config.yaml
head_dim: 64
vocab_size: 30346
activation: "tanh_gelu"
norm_eps: 1e-05
parallel_block: false
init_std_down: 0.00195
optimizer: "adamw"
weight_decay: 0.14
lr_head: 0.00297
warmup_steps: 339
final_lr_fraction: 0.05
doc_mask: false
dataset: "wikipedia_en"
MLP neurons of a small language model. Each row is named by its layer, matrix (up: input weights) and neuron, and shows model dimensions 656-751. Each number is 128 + 32 x the weight over its row's rms, rounded and kept within 0 to 255.
A block is one neuron, or neurons of one layer that tend to fire together. After each block is what it responds to, as a language model described it from the Wikipedia text at the highest values.

L7.up286 [133  95 144 199 115 115 165  88 138 140 112 112 197 113 118 175 136  95 140 146  79 129 147 143 140 116 187 125 137 131 124 128 126 114 197 162 109 114  90 123 173  67 140 133 104  99  83 122 106 108 110 170 103 117 114 136 108 137 225 138 133 104  82 123 134  80 177 202 162 147  83 118  95  53 114 100 167  92 159 125 117  83 111 137 132 114 102 101 119 125 158 140 134 138 105  67]
L7.up615 [ 88 153 159  96 163  92 124  79 143  78 135 145  99 105 139 111  34 127  92 155 106 124 111 140 144 105 151 144 138 210 119 135 159 125 162  91  98 155 150  97 119 181  93 121  91 146 146 218 126  96  83 117 131  92 104 164 161 100 157 160 122 116 125 107 182 111 186 159 155 147 134  91 122 123 108 147 154  77 111 137 116 119 169 153 193 176  96  71 144 139 167 144 212 115 156 182]
L7.up712 [111 151 158 165 133  94 133  84 159 173  68 120 179 115 113 124 163  79 172 136  88 126  86 142 120 143  90 124 107 147 113 159 117  88  76 115 115 169 104 130 117 118 199 134 147 157  98 181 140 198 160 114  69 135  61 119 139 128 114 146 118 117 131 110  76 166 128  86 158 195 105  82 163 147 170 126 117 165 148 142  17 128 100 122 103 102 154  94 138 137 150  85 117  91 152 136]
L7.up819 [118 175 131 116 119 135 163  41 147 200 128  99 132 102 124 144 153  93 107 134  76 123 189 168 149 133 148 110 116 111 122 165 120 148 153 153 152 163 165 119  96 125 125 136 127 168  71 181 174 128 176 104  78 118 102 114 135 149 157 127 111 107  72 139 111  79 173  84 166 138  78 162 136  96 138 103 183 110 166 113 112 136 168 132  99 145 147 104 122 159 139  94 120  64 147  82]
L7.up1214 [179 127  78 111 164 137 189  66 113  78 107 160 132 110  88 160 148 143 115 131 107 144 127 134 155 177 102 120 120  93 120 151 125 196 140 127 143  88 149 139  99  74 130 145  99 136  73 135 154  99 189 105 150 125 121 146  73 198 153 110 140  86 147 131 123 211 153 139 179 119 106 129 147  89 130 117 124 118 133  97 154 154 110 145  93 188 204 107 111 151 110 139 129 136 124 163]
L7.up1550 [186 140 125 221 141 118 129  74 151  96 100 128 117 107 158 163  87  85 164 130 153 187 136 144 202 104 122 147  94  91 115 102 173 141 126 140 172 134 148 107 160  68 132 139 139 135 129 146  86 101 156 132  91  97 127 152  89 171 103 125 151  79 103 136  86 105 172 142 163 126 117  99 126 140 137 143  85 110 146  95  80 161  96 122 154 189 139 131 141 157 129 124 120 128 132 151]
L7.up2086 [143 126 150 189 159 158 161  57 160 164 141 148  99 165  89 140  93 109 111 115 128 195 123  98 175 108 148 149 112 104 126 127 121 132 173 142  98 106 140 121  94  76 115 121 153  91 108 214 149  94 141 116  96  86  76 149  87 109 179 143 130 163  80 107 142 133 197 134 170  93 144 161 108 149 106 157 101  99 136 201 121 118 112  98 131 195 137 137 126 177 128 169 163  80 200 153]
L7.up2404 [129 171 117 131 104 104 118 130 156 134 123 150  84 147  98 154 161 122 140 189  65 101  96 124 169 148 164 143 106 130 107 149 126 188 114  92 118 152 170 101 130 117 146  87 112 131 122 148 119  74 182  59 129  86 108  78 144 130 114 111 118 102 137 144  94 129 133 172 134 100  71 148  82 127 166 159 118  99 135 109 144  97 116 146 159 130  87 110 134 158 115 163  98  89 111 165]
Academic credentials and institutions

L6.up2513 [ 92 161 120  86 130 139 173  79 127 222 121 117  88 186 139 125 126 131 124 140 185  93 116 109  99 121 139  25 152 125 133 129 158 114  98 142 110 184 182 140 117  72 128 188 108 135 141  91 126 116  74 171 159 172 128 142 152 123 134 129 191  58 100 140 123 131 211 124 132 154 164 106 119 100  87 195 116 105 109 181 108 120 173 133 128 115  72 121 164 133 126 163 174  99  90 147]
Competition and season names

L5.up64 [ 93 171 140 145 115 134 127 127  96 125 207 149  85 113 139  85 160  84  76 125 181 177 118 162 156 149  96 142 123 164 102  71 167  71 142 159  96 180 123 113 134  75 144 109 137 157  87 164 167 126 103 135 106  90  61 103 129  95 144 160 143  98 155 101  87 138  82 146 140 122  89 169 131 135 108 142 126 122 195 130 140 118 130 118 172 112 123 101 135  94 135  92  86  92 111 103]
L5.up416 [117  94 122 133 126 124 153  76 103 148 168  94 131 112 154  83 128 165 211 183 138 143 147  88 117 199 145 115 133 151 119 117 150  90 128 127 118 147 126  73 175 157 142 145  99 150 128 102 158 113 122 122 137 146  92 119 143 130  89 148 122 107 163 114 110 125 120 167 100 111 134  99  72 113 155  66 151  71 176 173 135 120 160 111  94  87 154  97 101 121 135 109 176  64  86 117]
L5.up1065 [138 199 183 220 146 111 113 143 126 139 117 174  59  90  91 146 172 140 158 125 159 142 134 174 174  64 106 129 163  76 103 147 136  86 149 173 125 104 147  95 153 153 170  89 111  93  59 121 137 139 107 128  45  93 119 131 132  93 153 162 134  69 173 117  32 169 174  98 144 110 113 118 217 125 142 130  81 127 136  81 119 182 155  97 103 150 123 129 159 118 125  94  85 139  82  96]
L5.up1271 [124 116 151  79 120 121 200 163 111 144 115 146  78  53 225 153 142 112 158 147 118 216 197 110 167 126  66 129 164 137  71  95 130  86 138 156  96 108 124  81 155 129 121 117  19  91 104 138 120 142  86 175 113 163 121 154 149 129 135 144 144  57 142 122 150 151 130 148 156 125  95 144 132 110 139 116 159  74 190 107 162 136 170  99 108  89 124  95 113 126 148  59 170  86 110 153]
L5.up1832 [134 109 171 169 166 143 144 146 118 113 171 165  83  87 162 141 138 119  87 118 130 162 138 134 121 115 169 172 164  91 100 139 124  97 107 200 118 166 149 104 188 135  87 141  63 133 121 185 139 162 101 166 106 134  83 156 122 166 134 121 119 106 140 148 168 161 169 155 152 149 121  88 140 112 140  95 112  91 202 111  53 162 147 140 143 132 133  91 146 165 109  68 136 137  62  85]
L5.up2448 [199 155  96 140 134 165 125 168 189 128 119 136  39 113 251 107 183  81 127  90 109 209 112 145 168 147 126 117 153  66  81 156 147 127 105 137  96 122 116 116 156 156 107  87  86 134 106 179 112 144 146  81 120 159  87  96  91  85 160 159 144  58 141 120 146 167 151 115 198 101  97  50 164 151 141  88 103  91 123 112  90 134 137 125  96 126 117  90 179 162 107 153  73 128  73 142]
L5.up2680 [197 157 103  97  77 148 194 154 139 179 190 114  61 150 148 112 113 157  98 148 147 204 165 135 108  60 141 124 122  95 125 160 137 119 118 190 139 159 149  96 175 166 100  63  73 155 120  69 120 103 133 134  68 144 118 145 153 102 104 151 182 117 126 107 109 131 129 120 170 103 156 109 172 111 149 117 143  53 119 144  80 169 187 122  81 168 104  84 106 157 123 157 122 124  22  96]
L5.up2922 [123 117 116 172 154 121 120  96 135  85 127 175  90 108 157 139 155 238  79  94 111 149 171 175 154  81 104 140 158  92  61 121 148  74 156 114 143 142 131  97 104 120 109 188 150 158 147 133  76 135 140  86 182 107  98 122 100 148 121 147 175 114 150 106 157 138 162 159 131 161 191 193 111 101 101 129 142 164  92 122 151 146 171 114  96 155 116 102  96 160 127  81 128 136 170 114]
List coordinators

L7.up28 [104 119 149 122 117 128 221 162 135 132 118 130  77 112 106 179 127 114 108 123 119 128 112 141 138  94 118  56 110 139  66 186 141 171 124 175  73  99 145  62 182  79 108 129 104  71 153  76  86 100 133  98 166 179 121  93 116 119 162 159 103 115 116 129  85 168 134 109 204 180 147  77 128 146 151 129 115 133 145 114 128 136 143 125 155 121 132 120 133 116 152 166 120 119 131  80]
L7.up559 [ 58 146 138 158 150  29 186 121 129 138 140 132 122 103 168 139 136 153  61  47 132 121 196 125 138 156 135  91 108 104  60  94 133 116 131 120 111  89  94  88  55  97 119 185 152 102  91 139 112 160 146 148  88 117  71 134 111 100 121 191 120 147  77 111 154 142 110 121 110 168 174 119 114 109 127 107 133 127 115 115 129 154 121 136 138 130 120 114  84 138 128 152 119 123 117 136]
L7.up866 [118 111 192 124 102 103 125 151 147 150 148 135  72 130 159 147 201 186 132  98  97 152 161 194 136 140 150 112 137  70 124 129  97 130 153 158  92 152 144  91 120  77 147 159 155  63 107 131 144 190 100 158 108 178  96 137 120 134 159 181  76 183 119 117 132 112 121 109 153 112 155 123 119  76 128  84 126  66 165 152 151 158 167 150 143 134  85  91 162  70 143 131  96 136 138 205]
L7.up1231 [152 125 124 185 120 122 120 126  97 106 108 106  94 133 157 151 161 167  64 134 134 122 159 176 186  69 110 121 135 143 151 139 146 172 120 196 174  78 165 113 119 102 185 122  87 176 152 116 134 131  77 129  96 118  83 160 144 146 118 123  88 158  99 118 100 128 114 126 164 150 134 160 104 136 152  48 128 146 131  44 128 158 203 214  79 153 133 102 141  96 143 130 114 156  98 148]
L7.up1849 [123 139 140 148 114 102 177 159 134  99 118 104 100 109 131 110 131 108 128  82 158 155 220 141 138 105 125 106 131 148 107 186 150 119 134 167 103 137 194 104 135  76 130 160  87  83 134 119 103 122 105 196 129 113  76 104 107 136 167 163 104  67 143 123 105 118 119  83 170 140 147 107 126 130 124 128 172 183 107 104 139 161 139 130 126 123 114 172 157 168 111 150 174 111 146  75]
L7.up2485 [135 110 170 165 104 124  98 138 137 149 109 133  33 122 114 123  99  45  94  36 172 155 226 127 159 172 102  89  93 107 115 126 206 152 112 138 113  88 163 120 100 129 139 158  74 167 153 119 137 115 123  98 112 140 103 111 123 111 110 139  62 126 123 112 136 161 109 162 165  87 111 151  52 174 111 108 110 204 116 107 131 100 147 164 144 164 185  75 125 143 153 155 127 140  65 162]
L7.up2526 [150 121 145 151 135 166 139  91  99 116 192 117 120 130 110 139 124  88 165 140  98 160  97  92 112 122  64 131 126 132 112 195 116 180 135 163 121  89 121  35  70 122 107 191  84 108 121 138 107 192 102 140 166 158  98 159 162 151 124 154  71 100 150 110  83 143 147 128 209 121  95 133 108 125 141 113 164 169 148 129  96 152 165 206 101 131 151 133  85 182 212  59  80 159 100  92]
L7.up2758 [120 117 152 149  89 107 174 138 119 143 145 160 148 164 149 132 174 180 138 123 116 144 211 109 167 186 136  69 119 133 109 119  85 110  96 148 129 145 146  78 131  64 124 132 139 137 137  99 109 146  83 157  99 134 104  91 118 108 156 169 101 132 121 121 116  94 104  62 187 109 116 129 140 118 127 174 162  67 107 159  85 100 161 135 140 113 130  89 147 163 130 130 180 147  95  77]
Separators inside numeric data

L6.up1442 [174 107 153 127 112  94 150  52 175 126 133 148 131  87 107 171 144  85 126  96 145 162 142 178 165 137 113 138  96 144 106 135 146 130 151 128 148 172 139 111 106 108 108 128 108 147 134 180 101 130 129 107  79 102 142 143 100 140 151 127 125 156  74 113  96 131 134 131 185 108 167 180 181 119 117 129 114 127 164 116 137  95 103 113 194 115 110 141 150 138  98  81 121 145 137 133]
Education history details

L7.up89 [ 94 139 142 103 195 107 138 111  84 158 108 117 108 121 131 173 100 179  84 109  86 171 154 114 140 115 203 125 190 128  47  59 123 119 145 123  84 176 108  83 133 177 184 129 120 159 145 126 110 115 154 194 101 131 147 124 147 129 105 171 177 123 212 113  82 105 173 146  90  85 209 120 151  61 108  79 141 180 132 142 119 197  95 145 103 179 123  94 125 162 125 113 111  73 101 135]
L7.up130 [ 54 110 131 150 122  95 181 116 123 155 105 155  92 148  67 156 137 131  67 116 165 147 160  91 143 163  84  52 179  92 181 162 150 129  55 185 114 155 107 125 164 119  70 143  70 118 135 128 156 182 132 138  41 128 103  79  54 166 167 120 170 119 134 143 134 180 141 112 124 105 191 118 170 172  71 157 170 134 138 132 136 153 144 164  89 115 134 150 114 139 155 132  99  86 103 211]
L7.up507 [112 165 137 112  59 118 127  54 106 143  89 115  53 131 177 151 104 180  85 130 118 189 141 152 147 122  79 101 113  99  78 138 140 111 107 151  73 133 117  74 141 165  85 167  68 114 116 132 120 143 145 144 140 166  79  92 117 136 157 130 131 138 167 125 142 129 175 164 152 118 155  62 181 165 130 169 108  95 109 152  84 142 203 128  87 137 144 131 120 153 177 196 147 140  73 125]
L7.up2016 [130 133 113 152 112 126 143 159 154 148 137 169 148  66 108 109 101 185  57 161 131 172 128 110  97 162 110 103 128 169  68 196 102 149 101 222 147  98 200 130 131  93 145 152 126 163 106 155 130  98 134  83 111 139 119 127 152 170 159 141 159  83 122  83 129 203 162 101 176 147 121 117 140 170 128 115 159 154  78 161 104 135 140 156 113 138 142  98 100 136 173 139 148  88 131 120]
L7.up2252 [144 140 135 198 169  84 107 150  71 115  82 151  35 120 177 158 165 172 184 138 138 120 143 161 140 136 184 107 134  88 114 126 141 135 132 146 113 151 133 120  95 102 160 146 149 121 123 141  95  91  97 103 158 134 136 122 157 105 135 150 112 155 160 129 129 135 119 135 163 172 140 124 122  77 135 115 113  94 122 110 166 137 161  95 138 150 122  89 177 142 106 107 139  96  98 145]
L7.up2424 [104 115 175 177 160 139 163 138 115 118  94  53  72 106 134 117 112 105 158 162 149  95 119 132 125 143 126  73 143  92 148 115 175 120 141 161 109 164  63 107 145 132 126 135  73  98  94 106  88 152 151 200 104 164 172 135 161 146 146 134 137 131 141 120 135 137 152 255 178 154  99 132 156 104  54 161 108 138 147 147 117 125 183 134 145  98  99 109 106 142 129 180 112  85 128  71]
L7.up2689 [ 78  80  87 133 152 118 154 150 193 125 108 119 101 134 154 152 174 165  37  81 124 200 170 122  92 149 112 112 116 102  98 161  81 126 147 199 148 109  46 127 188 100 104 101 110  96 148 169 113 133 118 112 106 168  82  98  98 155  90 144 181 136 146 141 126 141 180 135 122 149 146 131 144 138  78 118 143 119 123 112 149 159 139 185 152 112  75  59  80 143 129 147 150 111  88 158]
L7.up2916 [118 142  66 130 129 103 187  89 153 138 108 184 130 236 138 123 166 137  86  94 103 134 109 157 190  71  93 153 151 102 105 165 154 131 111 136 118 118 100 112 182 102 118 115 115 126 131 184 124 115 102 172  84  92 140 100 144 157 152 138 124 131 143 106 100 175 185 149 120  55 123 108 124  91 125 129 172 118  89  84 144 195 176  81  81 128  81  94  58  96 149 170  47 138 127 192]
Coordinators in noun lists

L6.up252 [133 176 155 145 155 109 153 178 141  93 125 171  53 102 195 144 186 110  28 134 114 131 129 141 134 109  87 119 136 103  66 117 124  93 158 146 129 126  98  76 157 114 147  93 129 142 132 144 147  36 170  89 102 155 103  99 146 136 193 127 148 107 128 100 100 139 188 111 115 133 116 109 153 153 151 130 100 117 132  86 136 196 167 127 106 168 114 101 136 141 145 174 114  93  49 177]
Coordinating connectors between nouns

L6.up1651 [ 79 131 109 115 124  85 101 113 101 143 167 149 106 126 138  83 123 137  93 118  79 160 172 118 172 142 120  73 103 101  90 103  91 142 119 177 138  86 150 124 132 115 126 128 140 119 135 118 169 146 109 185 137  98 107 131 100 165  99 176 154  60 124 142  98  80 189 109  99 144 118 157 155 137 106 113 126 132 108 104  98 137  88 169 133 122 120  84 152  80 129 150 156 157 117 162]
Mid-number separators

L5.up221 [107 142 123 156 149 127 135  90 119 158  82 114  79 137 123 136 115 137 135 131 150 113 154 127 140 134 116  65 153 143 109  96 109 144 117 185 130 190 137 104 102  56 132 136 116 110 137 140 131 153 128 162 131 135 146  80 159 153 170 171 146 157 113  83  76  86 143  59 138 161 139 124 158  48 138  94  77 138 144  47 122 146 134  72 100 170 100 159 123 139 123 153 171  87 125 107]
L5.up352 [109 160 124 129 192  63 141 159 157  59  62 143  91 140 166  81 101 134  72 146 133 171 126 110 174 100 125 131 209 123 132 176 127 107 116 138  88 136 152  57 112 120 103 110 131 149 101 116  88 124 157 161  89  90 112 128 162 139 165 136 129 115 131 112  98 105 143 125 135 214  98 138 177  45 122 113  74 151  87 141  89 154 102 159 100 115 137 156 168 105 162  87 148 107 126 181]
L5.up510 [136 125 133 209 119 115 152 116 100 169 151 105 133 130 138 136 138 106 133 128 115 215 142 119 150  80 133 132 142 146 161 140 146 152  96 212 159 131 134 121 152 104 148  86 151 147 105 110  47  97 138 176 120 143  90 110 109  77 138 178 138 123 132 117 122 134 129 107 179 124  68 125  94  93  80  98 152 105 106 175  67  65 109 164 141 146 116 163 124 104 150 118 161 131 131 142]
L5.up824 [155 144 140 159 104  87 173 103 134 171 113 156 128 153 131 201 122 108 131 132 115 108 112 129 132 133 122 128 152 138 118 140 102  81 146 189  96 180 131 128 117 144  96 159 154 104 114 139  99 179 147 120 124 166 152 159 142 161  88 124 164 127 140 123 131 138 199 138 107 164  93 132 167  61  46 191 120 117 164  95  23 178 124 242 116 122 107  96 149 120 135  53 125  99  84  76]
L5.up1240 [128  60 131 127 137 142 188 148 103 168 165 131 117 161 122 115 132 132 137 154 100  97 125 121  96 124  96  51 141 124 136 110  92 130 161 168  94 155 116 115 138  81 141 170 124 147 102 147 100 137 148 126 147 151 104 120 159 132 130 201 148  58  78 151 158 205  78  99 149 166 170 133 152  87 115 151  70 134 139  97  87 131 168  99 146 139 162  94 124 141 144 161 160 118 163 145]
L5.up1931 [ 99 121 187 127 138  83 107 143 146 122 101 100 114  86 161 111 139 136  68 151 135 131 128 172 157 155 134  58 104 120  54 123 104  96 109 136  65 173 163 121 118 165 139 138 130 137 151 134 157 143 145 105 158  80  81 116 153 123 119  84  70  84  39 109 120 100 105  86 125 142 102 129 124 127 116 120 112 132 150 191  57 100 138 165 126 113 147 115 152 162 140 115  88 156 108 109]
L5.up2763 [137 131 163 145 102 130 116  97 110 170  93 132  74 119 178 166 177 166  91 120 132 103 120 146 133 128 103 116 136 130 128 229 140 176 120 187 159 112 148 116 118 193 142 153 147 178 132 124 131 141 137 127 102 136 117  95 109 159 176 112 129  73 131 128 151 119 167 122 141  93 123 154 132 138  99 163 121 126 132  63  89 196 142 193 106 116 161 161 157 208 153 150 106 168 131  94]
L5.up2810 [137  98 202 107 117 115 136 107 134 133 123 175 115 127 167 201 116 104 136 138 111 162 126  75 158  98 119  97 127 136 121 119  92 117 146 134 128 144 119 115  96  71 124 123 121 162 150 122 134 112 132 145 113 115 121 150 125 152 141 154 133 112 118 180 113 153 177 117 131 105 125 113 187  68 124 152  94 149 136 106  21 165 132 191 163  82 139 142  81 155 171  93 109  37 111 104]
Sports standings connectors

L5.up32 [113 112  78 149 167  82 160 131 123 128 169  47 101 118 153 185 175  96  79 127 136 174 166  88 109 139 189 118 122  98 132 140  82 161 153 135 162  87 128  93 152 158 139 127  87  97 107 112 139 165 177 127  78 104 145 145  92 156  94 173 160  99 108 171 161 119 124  81 120 102 150 114 100  99  80 164 143 102 163 107 127 174 149 110 131 122 163 163 126 146 149 133 139 147 129 135]
L5.up739 [ 46 137 146 168 171  49 204 151  99 213 131 200 135 102 160 152 129 140 111  80  83 146 154 123 136 104 180  81  54 137  93 131 133 142 135 114 135 110  73  98  91 160 131 144 121 108 127 118 143 181 187 131  65 162 157 155 138 155 165 158 102 120  96 153 137  87  99  79 165 113 125 116 124 117 102 175 203 102 120 142 105 161 134 134 129 148 126 132  85 161 127 121 154 186 137 136]
L5.up880 [114 110 170 121 114  54 166 125 184 111 159 132 110 134 192 166 129 110 120 130 141 127 164 173 157  93 112 105  61 127  83 160 127 145 133 114 147 137 125 122 133 108 150 173  86 170 101 126 116 204 131 152  79 152 138  87 121 123 126 147 125 184 126 115 195 115 158 157 144  53 126 110 138  98 106 152 163 117 107 139 130 146 139 113 134 173 107 150 133 148 152 128 114 153  82 134]
L5.up1219 [ 39 200 146 169 170 111 125 186  89 211 135 148 108 101  85 128 135 170  90 108 114 132 118 162 178 144 151 131  90 114 107  62 141 112 115 226  48 131  95 107 171 114  92  62 155  92  66  91 116 121 131 147  96 100 118 134  91 122 231 168 125 163 119 161 144 130 110 106 114 145 101 105 107 146 127 116 136 146  84 160 127 122  80 167 131 189 129 119  83 107 147 160 146 147 133  88]
L5.up1352 [ 77 182 114 201 209 112 143  95 152 135 119 162 146 139 172 196 124 210  43 110 172 153 176 163 125 160 146 131  28 124  86 160 173 116 140 138  83 115 166  72  82 126 130 178 146 110  99 117 169 124 137 101  98  90 146 133 102  90 120 200 104 186  73 149 129 135  90  84 162 156 133 165 128 111 150 132  83 145 127 170 111 144  88 141 137 193 142 135 124 155 145 107  57 121 111  97]
L5.up1411 [112 113 121 136 100 140 186 151  80 161 141 121  83 137 114 133 119 143 142  97  92 118 183 110 129  90 112 100  88 172 131 129 131 195 141 109 151 122 151 141 195 135 146 191 138  90 102 123  85 122 120 171 138 134 101 135 132 123 142 124 125  82 113  98 160  91 148 114 160  86  80 169  87  84 152 158 163  88 123 151 130 126 124 103 133 162  98 119 120 105 116 110 146 169 193 117]
L5.up2181 [ 88 119  95 112 127  28 179 125  85 115 113 173 143 119  91 110  93 110 134  73 181  97 155  88 154 109 130  98 110 180 117 150 100 156  80 125 199 103  94  71 164 141 110 111 108 110  99 188 165 195 160 159 104  91 117 121 171  99 148 168 117  69 144  92  86  76 175 137 131 117 135 120 155  82 149 151 123 116 128 103 115 165 130 152 140 117 138 131 139 199 149 100 118 183 169 145]
L5.up2704 [117 121 114 161 124  63 183 154 144 173  92 153 129 124 105  92  87 109  88  97 113 123 110 216 149 109 148 134 102 118 106 105  91 164 106 138 146  90 112 116 151 138 107 104 152 106  93  81 145 148 117 126 125 100 145 147 131 128 155 173 110 118 124 129 171 133 122 107 146  75 129 136 125 136  84 123 157 152  67 106 150 163 113 164  98 177 163 117 121 112 116 176 122 191 144 105]
Numeric separators within numbers

L5.up260 [169 120 138 108 120  98 188 124 153  99 101 129  68  87 208 137 113  84 157  81 166 104 145 105 204 155 133 103  90 134 124 103 122 173 183 169 146 150 131 146 129 116 129  81 115 157  72 164 140 128 165  61 140  69  81 104 138 104 151 120 130  92  49 101 134 140 188 125 144 125 122 147 142 163 153 128 137 126 194  96 156 162 159 140 156 144 143 115 104 140 112 132 136 127 106 106]
L5.up346 [164 147 165 173  99  94 190  45 114 140 116 142 145  42 133 198 149 110 140 141 180 115 125 128 157 185 143 141 126 106 120 145 146 153  92 126  77 160 151  99 133  88 123 160 105 110 112 178 117 119 179 105 135 120 143 132 109 134 122 139 105 134 124 119 105 163 164 115 114 190 104 144 103 125 115 147 145 178 154  99 127 152 163 131 109 125 105 117 158 144 127  76 118 104 108 151]
L5.up479 [142 125 198  93 128  83 132  87 153 157 197 136 157 102 147 130 167 139 149 129 141 119 150 171 176 139 181 141  75 160 126 144 163 102 136 127 117 134 102 123 115 144 125 187  76 155 129 138 125 112 122 116 118  91 101 163 133 107 156 118 144 149  38 137  95 118 154 159 153 131 105 145 175 170 109 126 143  99 163 176 136 113 119 135 153 135 153 136 115 153 135  54 156 124 162 104]
L5.up1752 [160  90 181 166 135 126  99  77 184 171 123 156 124 128  78 100 126 148 102 110 151 158 159 117 143 144 178 112  89 125 115  81  84 132 102  84 118 184 134  74 151 118 170 154 149 121  89 170 186 151  81 138 121  75 101 113  97 182 104 158  96 139  85 142  69 166 114 123 141  93 152 155 167 114 108 164 114 160 133  91 122 120 118 103 176 126 141 127  93 127 131 128 120  97 112  84]
L5.up2333 [168 137  99 158 117 115 137  69 174 178 119 118 118  96  88 130 124 120 107 105 156 144 159 152 199 100 154 123 133 129 128 124 149 133 119 103 166 144 150  89  96  88 157 135 101 103 131 153 128 106 178 104  96  76  80 160 120 121 162 112 191  39  66 135  75  79 115 158 192 164 122 150 101 137 139 100 151 156 115 121 125 114 132  84 121 141 142 111 129 153  90 106 139  90 193 137]
L5.up2348 [163 119 172 164 109 102 114 101 172 126 141 152 150 164 141 159 167  42 106 123 159 152 171 128 124 129 115 123 113  90  93 118 115 133 158 142  85 167 137 114 132 118  91 139  79 172 156 123 150 149 202 104 120 111  67 160 120 156 104  92 183 131 104 154 144 178 152 113 152 162 102 122 146 104 166 125 136  85 202 104 131 143 208 118 126 141 112  58 122 131 134 118 165 147 108 131]
L5.up2612 [134 146  94 125 145  84 145 118 122 127 119 113 110 131 133 136 106 132  93  60 127 105 148 163 137 137 133 105 132  73 116 115 147 159 159 137 141 126 168 129 157  93 203 154 131 143  83 191 136 119 207 117 113 111 135 126  83 109 145 115 140  81  73 145  71 142 173  61 126 153  78 139 132 116  76 144 116 144 159 140 150 106 150 185 162 119 121 144 110 131 113 106 146 118 130  88]
L5.up2784 [182 158 166 131 119 163 159  78  97 130 147  75 153 102 141 163  83 100  75 138 142 140 118 116 140  58  95 108 120 144 109 142 109 161  73 173 169 122 181 131  50 100 216 146 139 141 135 132 128 112 131 161  32  59 118  78 152 105 113 123 147 102 148  77 113 146  99 126 148 138  91 165 142 142 110 170 104 134 156 114 113 159 150 159 199 142 123 165 109 144  90 139  75  79 136 134]
Education institution slots